Part of a small language model's weights.
Training: a variant of Adam for these matrices, 647M tokens, 9871 steps.
MLP neurons of a small language model. Each row is named by its layer, matrix (up: input weights; down: output weights) and neuron, and shows model dimensions 112-367. Each number is 128 + 24 x the weight over its row's rms, rounded and kept within 0 to 255. Numbers have three digits each.
Before each neuron's rows, "fires before" lists the tokens most often just after its 100 highest values on Wikipedia text that the model never trained on; "fires on" lists the tokens most often at its 100 highest values on Wikipedia text that the model never trained on.

fires before: "s"
fires on: "'", "0"
L11.up495:087170142156167140125096105129146108128118134128130136125106134101115078094118143179146086127116115135122149130133098129123107095103121089073184076118145101113119111154103152117162116130106102139156159147110093165126157121103138131107195123093130135140089161163125106132099179110119149130175105160195111125100143118151126192143132139139133130104150168171073178155125137138140123145124134127138114141139096138126133149122137135113136131122128126176118156140158136098102137121134133151105148144093145132077136130146134149064108154124108152159064112160095152182144149144149158133136097112147114118094139108161116131114146143144122163175126132109145114129087128166118120101160121161165117131177102138131133145141120110141104148110113119117088109159129091104154129137118188
L11.down495:157100146106103158149163109136089126135124129133148105162124104171130171171159109135175117116135141071138092109114146130154112183106137104142123132121126090118114140130180102087121121109148165119099102172108175128137062138159119095175075136177122135109137093120122069127118090151139131151125135136103130161164146141142121109144149110088105128109121110101127087075118155120148110132132091105171131115156101136124159149142139163119143106173133105104115089141127151139127097108136147130161112090164111122184115147102121088137126117154117131136129131111144138123119093141127105138103165119096098141130155110127109103093106145123154118101137103161101138140175064102172075131122092098120133129137152163138144136102114138154166110139135130137131174143138161103078111147149093

fires before: "1", "2", "4", "6", "3"
fires on: " "
L11.up23:129146108125180136141108109108120140105126154142140141092112126125122112145130116127096147081095094111112152132097143129097173119125148148158078168160138113158101086123116153118128106161121115167112123117104076122128191152154191158130146139155136139128118123190115140154154129130107132137102117115112123137129137120093160147110136203111142145128112101140152103150126094143139100162137139144067148126139139126153114127126100151101117108162127128140127107132149140125125099114087141148108113136085163125086144176160128085098140166101118113086106144138157133165109137098154142146130124122122081144140086126118139127148132116144133181138138125108161163113146150155127141150133095106117120130114141146104124118117130117172162113150117137108135150154116102154148118134110138
L11.down23:106129126102152082116096157122152142121118140152077210140117157141094153128114163128101134156080116160165127094151105125152109165143116113099075134101135114110075127190089083148132139119162163165109125067137091144131147136127120116148120147111121101125134125165095122125120131158148139100165117113152139137172118104104139147079132096089137103160138159100123157149149109127149156113204111102136139125099147108127126125124088122149111125140181133134170120114099084153161115132131167125121142147162108091148116114146109123161168105133138093106140105132134146154133147143111163109129136144136099113121133114121140118106101112137144155164156127112140146139139154114122162134136111130125127143114163161115132144157128107133145168150128088132124090109129115116167140146119148

fires before: "1"
fires on: " ", " (", "-", "–"
L11.up275:139117111094116160101129117081139123164114126112163124074107090132116153153112099147121168154085124115172133127157086086132096109100104116129124177171132118177133145059121147135125115163107098126104144184135156165102141111132137161147103118144142111151145128107081124154112141139130148102079139131161115158107096106140171181135109158124111142147102131107088126108136110152177101165120080118121129154137133142141097143155104096112079152101128103147155113135105115094135109121133145118135150092097128141136101098168166128119125145098084155155170113168125154128105144153105147124141135089162101099138111080154127098156123125118162126150171119102102118111125124145085130088082125133160110132187144106097135140133098134114115160121136134158107162080144142163173123144141111
L11.down275:098107143127142118107123107091154116158105127131138158116161144126110112138127129158112119136151097096096156116167105101142128129132158146128092077134142143126146158104128096124135145127127150121140143166104101101116112131132167093140136122155153127153139128166130080112123084103095146117157105146163110135145090118167172139155110109155105104124128134126153099145112174111098139116126161134143125087138078149094146145069128162180136085104130146072122130136115144127148110157073156144096102143099132145150161090132120124117116121099144098157123101110129156111105109127133102099151098154127135170152084127125149129126111176148152148109142123089121136129079145125182129141172142145153169115120142138128147139173115100128143062164146106122132136129105138108151153208128119

fires before: "\n", "-", " ", " The"
fires on: "\n", ".", "|", ";"
L5.up947:148111145105133152154139078117105099108137104152124124131141120119148074167124140131147083120137098125144139131088133157155169106134092140109152093166146165105155164090145133105127115151117120121089163115140166100150132148112126130143142091163123150150148124114102079122123109137148122145101165143131086136112110133141127115115127135131170118105150088115142143114108123101134093144108090163100149135083121140138146129125080124091114148133137102155131115092134151091158127112109130126103098130162129135129097155137110142144167163104126192143139087136156140137137097165145145132094123114116115108095077118125151104125118130144174164158166116098144100147155137155132148118137126097129108096110158122119140114143119139109137123139106161114148130086115140130131129145091165
L5.down947:111092092140135127164137114138122161141120123094102141124150124143139120117135102125179116146160125169138142154166150124132143175113097193140169143131116146101131164111165136124143101143114152150168136121152181125164122165117153129106123116144138117132113087156110125107111104108098125093114106132123147127140144119109164150172132127140160134121154123108142121157147162106111102132153118133162115152129245143129069099139119114143159145088142110116108112102170127135127106152113119115068141101115133114107098091133140140184083130139122147108106153135142109104113136128141145097125139125108122115161107175117122160132188121093137121165141126147137157138162156091116106123143156129116141170093097117080159123114109109169140143140142143094139130113146105120171124129094119

fires before: "s"
fires on: "'"
L5.up1185:125139097126134115127098115146111118149122155093135106108132130082117171102142141132116130162106087111128147139140166110166138107140108109115151094118120118130098090145096116122145107142134124148116136149143157104080129138102126108106148101168130159087099103155131102167122113114148130131176148165141163138138192132142128187185138098160130105099120133115155143145085132147107120195126161150122132110136108126152104129171139138125123107101085133155176142104115109162139101106117129109112084108141145130126133129143160172060140160149093123120120106124122164112170109151089162158135085141117124129120102134109108101094173097139109150111084114106168116153123162150121148111128120151151120129180135126084125102176107088142102101156083128133136145120143116120177136116081156
L5.down1185:082111105155169134173065155129129126127121133117110117127131159139103127143130124100131116107116149166129130142117108169139099119106154081146126132135126102101140130131080134115135108158116118149099131156187088115167125093152138118134135084088143135097095129153136123147125126137103110104133161085136144134204157165139139120134089135132117137132145146171128137134121157145125100138077116175157153118122116148127116109152130086130115124114089129113151137045094142114076119147123141170112122133138096143104156117133136099140087120138113122107103097176111173102124148121132157154108145126107142109159123145153153155147146119158115131145102143117137129143111116120145166140139130130156117145116083103106142088171100091193122120138140088141136163161131119155118114098133155

fires before: "3", "4", "2", "as"
fires on: " ", "4", "1", "7", " D", "9"
L11.up1400:131091097134085142124100154140144126157163159144143116169117093141166114126135126142104146116103113128134106139107166106146118149079078138130124132138145094143158137177113142140106146129131143145127145082097126132176145093134110149120143138117185138128136142113093159170111121069106187148113112098138099144084162091099154157123175173109119159136090116147147116140173129167116160152102097110167163130126120146171131131153097124147130136153138103147170133175176111176143139169152106130143154125094107158174103107125136161118127155084138127108107091136148147115128143172156137146101108142154126115113150109104136109121130123110137115105141158122136083108127122081124158128091129135150077129133103148082100096131093131150102097126139096154139195122133114151122152157134129
L11.down1400:159098140148160105097118151143089138165113123189137128146148100137132111152117109101104152129140141171145116139179157131104113094118095169123110118081150144120110153154128096121120100141152124128098132149095191125141094121081108125185126168120119126158117156120113131144096120094126076121107169107089115088142141132134138104153138114120098124130140176171148152149112155140141158163140114127132108156146086119124145145099139116148133136109142137183134157154137147163098132154122130158140129121139091127150159140143127123055118154097106130151128073096120133131135158106110119135109171126137127095119106113137147158097151119135145154139115178157136161142152121139135161181137116171110118140110122101088077142170125135134079133122119127131100125152125094098135118123168128

fires before: "\n"
fires on: " =", " H", "\n", "==", "h"
L13.up251:183113122136118131164130098165133147119120165116138142108166118128132142126127171152143069141132100100118129135133175121140122138085140155108141159139160140105164161143125171127074095177165120148109134120158145128117112083154114148109146066146141149079123142108108103137120126129108127128145148148109115131110123123142107132141109135096117097106162063117133095119102102139156148139108115127114163113140131111138134140188120097134121106147129107191166193100121140147146094087118073172116183133109106155123139154083153100122117135131105093106122119146109109150134152113102126119089168140165106113076107126095130134181126127119144089115154108112111114141120131139102195119122135096164097087175136149115070121140106165124098111111159128149164163137148129132106149123135105
L13.down251:114160149127129088131170151132162128132168131145091151096108104106115119134133167148139117133141096191083149135076149131123156076149103114148163169109155145140097111103133125144172163150152104144123117183137088122144140098127140108127171120133172131131139119095117137076119109121114125144108155120117104119161124111091127160135105127156137115132085096135128132086071143140159090112122118142129170149185070123104090145132105157148134138122134111119131115133129089152091162099152132119129141126119158134113147110201136161138080113139116136113172129071147156113131109128135140160120098153103115145141154141131147104151164106125120157185133181108127141142116098122166151138126125133139101118108128142102151114150143072133123149112107111122114151101092198081102133136139147

fires before: "\n"
fires on: "==", " ==", "h", " r", " ==="
L13.up534:145117106166135122126142087120106100142130144143151132117153127139085095132104196144101075137156105127150154130139113105134124122141118166113130099133100157105110119138096154093106092111144153125107150131131158165123167134169124077117123093123138119127142125144108146145126122159140127107164164148163083115142100129118120158070134126111121175105148028148131154161133124102148158117114134079120153086132121123177107094100119161126087132116135107101135155104123150113152099116129155150165120155196140119129108137124117124080124137153117102153127115110072114135096190142132131125098124120130106156160131098133173157080094123153137147154141110137167125116152133141094137114133116095153093127101117122147161139166132145114151141116147159102128098130118164150138092143145119
L13.down534:128138126099157143157147120124172129095157118118156080127108115085111131147129120101122136116099100114111125131126081145088126103145080136116156128168165133126104137055162119114145124134068107117125117140110143140159130118094153147137112108134137163101140079122164111123103124146152167121087128111130113121149180145114149171104168133134138135104124124147144144129143142111123123119166119124118087104131000125140121182169125114113168135094151137123107122114113105150106110171150109116134098122126145090116070110137134129087159118111096167100088132138107143107111111130127177125145141111143133153106122121153133163119184101119136149133146110088149116143133164096099123158167139148168169106112140111169111167103094113133110148124124160151128125122144122133142112138149127

fires before: " |", " known", "\n"
fires on: "0", ",", " m", "y", " also", " put"
L11.up1471:158104144126112147099148114131138099133080180166159152091149124101125113129094148158116113108118099101147122151139123137159112128093098124131124088154105135065130178163151154171125099133108180170139124108145119151128117111114150095057114142097121117137087104133124116118151097133125121132151155095201120152143132109132116174098143140151135144135146112129129125131089140141177137152104126109115116101090130155128130130156148117111100138108134095166135147089137114130168136128114133134102107135136141135138161154152118105144157180131098124112117120127130140154114121153148148139115141112141095097110143081104113160110178151136116135131153135076131092169118121118141134139164104148108136112165135095105101136113086159138120171129123096100126175121131104148127087157111146
L11.down1471:152131113130108149090172104104156132106103145122171142107067168165136078114164126146122120114109153147119133145113126121123168131102156178106123109139095157135134081124156113146099158130122096134123127152134090183128112101136156162142146117094143160160120123121141186149128111131090148156159133126132111096138132105152134164105137111136132155074107126115145109129070115161106129105084125130120150097120176139135127116091160129176122105104108140161161094103115124110132127162107153131146150089150148140129133093117115123117119100113117145130160134090139129131121162129116127111106099093129127126089164141114112079096164090087104112118123131088110146141141127110139143120128133112115078139121134145128151133089118125116137211120117171147132147133144098122155137094128144

fires before: "\n", "-", ","
fires on: "\n", ".\"", "us"
L3.up591:148128104160104117129123094119117099137107121138086138134108117096130150145122146152117143192132162138109146132120152115148129136143128113098131085144136156138134152111139122156154133121123121127134102131152123108154107114081147072148119138146107156099121143116101120141118108149134092121149157149145164107097153115157126104113085178162110111101134120141134092117164130128103112152107147146086115114120121179126144141117158124138139112132104148174135138145081112142133115096118143134153130182168096190129137154161134116124140136087087118147117139119178104156129138123116149126096091147139118127141124125082123116139142133140108111162199137099126122126148134185162102124176139104107092100089136132103145131108103114129106123118147092125103156123095152196089184166107105
L3.down591:167124120146087107142126143077144117106120137124152137160167108135158162102104139137090135114134110120118165162107130137130099155100105120173138092119132134107160170159158134128168110104197163110097123135134150119127126139118102118168125105133103143109149140087151134117121155133146125095131148119153106186140102137100136092141105117125134112086159116113161118140118165104106197133109136124119144133121188074094101094140109078138151158110121123103128165144123148089149156098159162164099103118136149107095117142126118119067126165153151144116140146160160124104151120131104106117136145089133133096095152130090147107114117161149111133121144121107105141127147138145115150094134149104103090109103114116135143113147142097044157106176106144085130145171141150089094137106141168

fires before: "1", " of", " |"
fires on: " ", "–", "s", " ("
L11.up705:153088154112138147091081065149118119199099139138173150121153123149120137122152157155084104155102140094168156169128150100094099117123169125122143112147110158142092158096192134124113142107124159149120132128099122099114082102081138144126106148134111106118089124144146095168182154147134127154135118125110135163114140145093138135163113128111111107149129141133131136131155077100122110154136168150117107151156126149113172098137131127128111129134104088154109117124117131094147113112145140098108132141084138108146101120157104085123136120142109122111137103106080164131142099115126150124119110119133137101086043117173117054113116093146132164130104097134148124145160161140141115110132091136160128115162137116102140104122117120130122131139124121131133137138123103129165144137192141
L11.down705:159168098095128129053126153112137097116156134115148096140099153121118111183140153154139104095156129108110120102127123118143122121135130168153130101122158144160159125130133146128100158149123132089101164111128106128133081105116137151184106121180140119147133139154164142102149135105151128144117108121104132096130116123126125125105125095139105125145113127123121135118116142146178108116169088151132157123071169142169126136118111099110119153130152099127122060070132096091166127157142158166159168140097154142128110126167135144083151109102137153140163102125164146111140119157112103113107126121137124159124134120086125123121134158132144135118122113127077116174113111127096146119102099128106093118155100143131136160120125142080103128133159108145113119104130106105130138133068149